MLP neurons of a small language model. Each row is named by its layer, matrix (down: output weights) and neuron, and shows model dimensions 256-351. Each number is 50 + 10 x the weight over its row's rms, rounded and kept within 0 to 99. A neuron's up and down rows have the sign that makes its largest values positive.
After each neuron's rows, "raises" lists the tokens whose logits its output raises most directly, leaving later layers aside.

L5.down752:43 58 59 44 57 32 48 43 39 51 50 64 56 39 53 46 64 57 53 44 57 44 57 48 60 51 37 59 59 45 66 43 58 51 52 44 42 55 54 28 41 47 45 70 53 38 59 47 46 45 55 63 46 61 38 40 63 70 46 67 41 51 65 49 54 59 52 54 63 42 53 44 56 63 33 68 62 47 51 51 50 38 71 37 48 58 45 57 52 55 55 62 30 60 31 46
raises: " how", "case", " whether", " the", " its"

L5.down1324:44 57 65 63 63 57 54 44 56 51 45 67 50 55 49 42 51 43 62 45 69 47 68 58 36 65 42 64 50 46 64 43 44 62 64 69 43 50 45 43 53 44 58 52 57 43 36 49 53 61 55 65 53 52 56 51 56 39 67 51 48 44 52 47 48 47 66 46 50 31 42 64 29 55 63 38 51 34 60 40 37 38 32 52 53 48 59 50 42 39 54 47 48 44 41 57
raises: " decade", " weeks", " years", " months", " do"

L5.down93:44 41 61 34 50 50 43 45 56 38 38 50 59 50 46 34 34 37 49 62 54 35 63 40 62 49 65 42 42 62 54 49 34 46 49 47 47 39 53 54 47 51 73 37 61 54 40 53 46 45 67 50 64 50 44 46 52 46 36 32 36 51 39 54 51 49 55 58 19 53 60 46 49 61 55 36 53 45 47 40 49 76 68 47 61 45 47 32 58 33 30 36 61 39 41 45
raises: " of", " Of", "ter", " factor", "ub"

L5.down1048:42 52 47 55 64 66 62 32 59 48 58 36 31 51 65 39 39 35 48 64 50 51 47 63 50 52 42 58 63 43 32 46 47 46 31 42 52 36 47 51 48 42 51 31 56 34 37 59 47 51 42 43 56 55 53 46 77 32 48 44 46 63 39 47 54 52 78 61 53 58 43 54 54 35 47 51 45 48 44 46 64 43 58 42 66 63 44 62 61 64 45 54 57 58 53 45
raises: "-", "\n", "down", " however", " Succeeded"

L5.down1461:60 59 70 56 66 29 34 60 38 43 49 50 56 66 57 50 64 47 63 55 52 44 40 57 48 55 61 40 33 50 50 51 53 48 70 45 55 30 32 44 58 49 49 52 62 58 52 46 62 51 66 35 53 46 30 72 74 61 56 44 50 52 29 52 47 52 47 52 61 24 59 64 64 24 36 68 59 50 57 47 66 56 52 49 70 57 50 54 65 70 37 56 54 62 58 46
raises: "s", "ses", "rove", "hip", "e"

L5.down826:60 59 61 50 62 57 46 62 57 61 44 51 70 54 41 49 55 50 56 45 53 48 54 60 43 64 61 74 52 63 54 47 44 47 47 32 51 48 40 43 63 36 43 42 37 61 35 56 39 49 51 59 41 43 50 63 40 52 35 50 59 35 39 70 48 55 56 55 52 37 34 60 33 63 72 53 52 63 51 44 52 45 49 64 49 60 44 56 28 64 55 60 37 47 58 41
raises: "ka", "ki", "ski", "ky", "kov"

L5.down158:51 31 48 55 41 61 56 56 60 72 57 38 57 40 53 43 52 66 39 58 51 55 34 35 38 60 55 60 62 66 46 47 46 46 56 58 53 56 34 41 42 56 32 56 52 49 35 57 40 55 48 51 45 55 44 62 57 21 46 51 52 59 39 44 40 40 51 49 57 23 42 56 42 50 47 47 62 54 56 50 37 43 59 47 51 46 41 48 41 50 44 53 53 49 51 43
raises: "ired", "uring", "un", "ted", "ured"

L5.down276:38 41 49 50 59 49 49 68 36 49 50 48 44 69 43 41 46 41 53 53 35 62 41 65 58 41 36 39 71 55 45 47 58 51 62 39 68 47 59 56 24 42 56 61 47 47 46 47 36 44 42 35 62 47 53 56 72 33 45 68 53 31 60 50 52 53 43 50 65 62 58 37 58 48 48 43 33 56 49 48 57 53 48 59 47 49 58 44 42 56 44 32 52 56 47 71
raises: "ust", "q", " length", "u", "ki"

L5.down1100:40 57 33 44 48 43 62 52 26 53 45 51 36 25 45 50 51 35 55 55 47 56 47 55 44 39 60 44 38 51 56 64 34 46 54 66 38 55 55 51 63 50 63 64 60 43 47 62 38 62 55 57 47 68 53 54 45 57 55 46 51 57 53 50 56 47 63 53 60 65 46 37 53 59 48 50 70 39 29 50 67 51 46 36 64 79 76 47 53 45 36 53 37 52 49 53
raises: " to", " how", " its", " the", "rafted"

L5.down379:58 43 41 45 65 30 59 55 68 64 42 41 57 55 48 50 59 39 38 55 44 49 71 37 67 34 57 56 43 42 70 61 48 29 71 54 43 67 66 39 42 50 46 55 54 41 44 56 46 43 58 61 35 48 65 51 52 36 37 47 74 43 59 57 40 53 62 49 44 63 39 64 53 42 73 29 39 48 49 55 63 60 41 52 55 65 46 48 67 44 45 38 53 47 51 66
raises: "1", "2", " |", "3", "0"

L5.down1523:50 30 28 39 43 43 44 46 57 44 58 41 49 58 56 26 57 52 41 53 57 72 65 44 63 39 52 45 51 50 64 58 48 22 62 53 44 58 67 47 54 44 48 40 61 56 67 73 48 57 45 33 27 49 41 42 45 58 50 53 64 41 50 38 61 67 22 54 59 54 51 45 42 53 50 66 58 54 46 48 41 62 33 52 53 47 41 53 43 48 46 50 50 43 39 52
raises: "ward", "road", "br", "wards", "water"

L5.down1496:41 42 61 44 56 46 39 57 56 62 59 49 46 37 52 53 48 60 59 38 50 58 58 46 38 59 43 64 50 62 56 62 52 56 43 45 52 68 35 52 54 45 54 44 53 44 54 55 58 40 42 50 57 33 50 50 31 56 66 40 60 31 54 42 52 46 65 43 50 52 40 45 56 44 42 54 56 43 43 46 51 48 60 37 48 62 52 69 35 67 55 67 57 62 55 61
raises: "als", "abled", "al", "able", "ability"

L5.down1196:60 65 51 35 51 45 49 47 55 58 56 55 47 51 38 53 59 42 68 62 41 42 43 60 59 41 58 35 37 44 60 71 63 36 48 44 56 31 30 50 43 43 45 54 47 55 56 56 57 55 53 63 41 64 31 39 58 58 54 43 61 69 37 44 61 40 38 40 56 44 69 48 70 47 65 62 58 55 44 39 48 58 44 40 61 46 49 64 54 20 70 62 51 57 48 36
raises: "ched", "tern", "ner", "ches", "ares"

L5.down634:45 25 49 61 53 44 51 51 52 50 49 19 60 52 60 51 52 45 58 62 54 63 62 59 45 47 45 40 60 37 65 34 49 39 62 56 62 58 39 48 58 72 53 56 56 50 43 43 43 57 48 50 37 46 57 60 50 46 46 46 66 43 60 55 67 51 43 52 56 51 58 45 53 52 42 62 61 36 50 38 28 54 74 75 52 61 40 32 46 62 63 51 51 50 55 43
raises: "ons", "om", "os", "og", "on"

L5.down193:60 48 40 59 45 43 50 23 51 53 52 60 47 49 59 28 45 49 47 41 55 52 52 48 35 36 65 34 39 56 41 61 46 34 49 46 65 48 46 60 31 36 52 63 56 37 46 49 59 37 47 30 62 42 45 53 53 39 43 45 64 46 44 68 68 49 41 46 63 42 44 64 56 52 51 65 62 67 54 45 47 40 42 62 55 56 51 46 51 41 68 49 51 52 51 36
raises: "\n", " Date", " Portrait", " ", " +"

L5.down1145:50 44 54 52 62 47 32 59 56 56 51 38 54 49 51 42 69 66 40 55 51 48 39 42 61 47 25 37 28 54 44 46 62 77 55 71 56 53 63 60 60 51 53 50 64 51 38 48 56 58 68 47 53 38 43 63 66 44 68 64 39 53 47 41 40 41 48 40 53 57 39 47 62 48 40 64 61 49 57 58 57 57 42 38 65 63 36 62 57 57 46 56 42 51 54 42
raises: "e", "ious", "ively", "es", "ues"

L5.down1158:51 59 58 48 63 67 48 68 42 40 44 37 55 54 55 51 50 63 54 46 47 66 51 66 52 39 52 68 67 17 55 62 56 55 42 39 38 56 49 57 39 55 46 50 46 62 43 47 46 70 51 48 54 52 52 54 34 47 46 53 40 42 57 52 35 62 43 39 51 41 47 42 52 49 47 61 54 55 49 51 34 51 49 49 48 47 43 62 71 59 63 47 51 37 56 75
raises: ",", " and", " ", "-", "/"

L5.down1527:65 51 54 46 57 62 34 44 60 40 51 50 56 44 59 35 57 30 41 47 52 47 60 63 25 50 50 54 48 36 43 51 46 55 51 52 44 66 60 51 40 60 43 54 52 37 56 62 61 52 51 54 58 52 55 64 35 43 39 56 59 37 40 64 50 68 57 59 45 44 39 37 44 68 61 54 45 32 68 55 46 35 53 53 53 59 73 52 46 58 51 44 57 53 61 46
raises: "ed", "ing", "ctor", "ement", "able"

L5.down411:38 49 51 53 17 56 38 42 57 53 56 60 55 45 41 48 53 64 53 45 53 62 62 30 43 39 56 55 47 54 59 46 63 51 36 46 49 41 52 49 57 38 53 54 44 63 48 40 33 49 61 52 57 60 39 64 43 55 41 39 53 52 46 57 51 51 41 44 44 59 40 56 57 48 53 62 65 50 49 45 58 57 62 47 45 41 57 45 18 48 30 53 57 47 36 43
raises: " of", " Of", "ture", " number", "mez"

L5.down1105:59 45 39 47 48 51 42 38 34 57 35 42 59 40 65 43 47 56 57 64 62 43 40 45 51 48 52 49 64 44 46 53 48 40 44 50 60 29 56 45 72 57 54 46 50 54 62 62 66 43 47 52 55 36 66 52 60 57 59 65 60 51 59 64 45 49 41 32 54 43 49 53 59 60 61 30 23 53 43 33 43 52 59 33 45 59 48 44 58 47 42 51 51 67 44 28
raises: " previous", " other", " earlier", " most", " many"

L5.down598:54 40 67 44 52 65 47 56 49 34 51 50 47 58 37 43 73 49 37 57 54 49 54 47 50 34 48 62 62 46 56 55 52 52 55 49 64 56 48 55 54 39 45 68 45 41 36 60 61 51 51 57 42 41 40 51 56 43 39 43 41 38 53 40 55 58 43 42 37 61 56 56 37 45 42 39 54 38 58 66 65 35 48 38 61 50 36 66 70 56 42 39 47 46 47 78
raises: " and", "-", ",", ".", " in"

L5.down666:51 41 45 48 53 60 35 44 42 34 65 53 69 49 45 46 56 58 51 65 42 63 44 73 36 63 42 44 41 54 14 34 54 30 51 67 47 52 67 43 38 51 41 42 53 60 59 55 53 64 45 44 65 63 33 50 53 52 44 34 53 33 60 36 60 48 66 47 66 45 33 49 36 53 58 33 55 54 50 70 43 58 39 54 38 48 56 49 50 58 50 77 51 54 46 55
raises: " towards", " with", " alongside", " from", " upon"

L5.down496:39 26 56 61 63 65 44 67 52 37 45 40 46 41 34 60 35 52 55 52 39 61 53 29 51 44 45 35 56 39 65 62 52 33 53 45 50 34 37 42 46 37 50 60 60 52 40 45 45 66 60 58 42 43 48 37 57 37 55 42 59 54 47 53 59 49 56 64 50 56 65 41 61 38 47 36 44 69 55 48 51 49 54 49 54 46 51 75 51 48 40 49 27 43 87 37
raises: "ad", "ace", "est", "ier", "all"

L5.down1307:37 42 53 51 43 55 53 40 61 46 45 60 72 55 56 42 44 46 49 44 51 49 59 49 33 37 42 30 41 56 53 52 43 61 55 53 68 54 34 54 40 55 50 58 65 37 55 47 57 46 80 30 39 48 38 42 39 39 41 40 41 48 38 51 42 32 59 60 69 41 55 57 31 41 63 55 56 51 59 64 71 31 44 36 48 63 54 40 50 43 49 33 57 55 39 19
raises: "ures", "uring", "er", "ure", "ured"

L5.down1039:38 41 65 65 37 53 39 27 50 44 49 38 55 39 56 44 37 46 50 41 53 62 43 51 62 56 57 57 61 38 24 41 55 63 56 41 39 45 44 55 43 37 45 60 60 37 53 63 45 50 35 49 57 34 52 43 47 48 47 36 50 61 57 60 42 53 48 41 56 48 44 58 62 45 51 34 62 61 51 49 59 45 58 33 51 39 68 69 61 58 58 49 41 49 60 53
raises: "-", "\n", "|", "ear", "ens"

L5.down507:53 54 66 39 50 35 60 67 34 61 69 56 56 47 50 37 62 53 47 22 54 60 66 63 57 38 42 50 45 69 52 39 53 40 42 50 58 55 47 41 60 62 42 70 50 38 49 54 61 48 51 64 45 48 34 44 46 47 69 55 56 44 56 63 42 47 59 72 71 34 49 63 53 36 50 41 42 57 36 54 56 46 62 60 37 35 50 53 73 48 44 56 46 32 57 45
raises: "ster", "ring", "ing", "ute", "ror"

L5.down1302:52 59 53 56 69 49 60 31 62 41 55 42 50 34 52 34 57 44 57 68 71 40 50 63 48 39 43 31 51 46 57 59 53 60 57 61 44 54 44 53 64 51 44 46 47 49 33 69 46 44 55 52 46 44 34 60 43 50 56 54 40 58 34 38 67 46 44 67 53 52 42 40 40 35 68 52 35 48 47 45 51 46 44 55 49 29 71 46 67 51 43 43 59 59 54 52
raises: "ed", "ing", "ive", "ational", "ance"

L5.down116:52 73 36 61 62 47 47 37 74 43 44 56 55 51 80 48 39 38 43 71 51 49 41 49 42 59 46 57 62 56 46 71 42 36 53 60 53 54 60 63 46 38 48 38 44 51 35 42 64 62 76 60 35 40 29 50 47 42 59 50 27 60 60 55 44 57 55 47 59 54 45 49 73 40 54 48 38 48 63 41 57 64 28 53 46 53 67 55 57 39 38 62 40 56 57 53
raises: " Billboard", " singles", " charts", " Chart", " chart"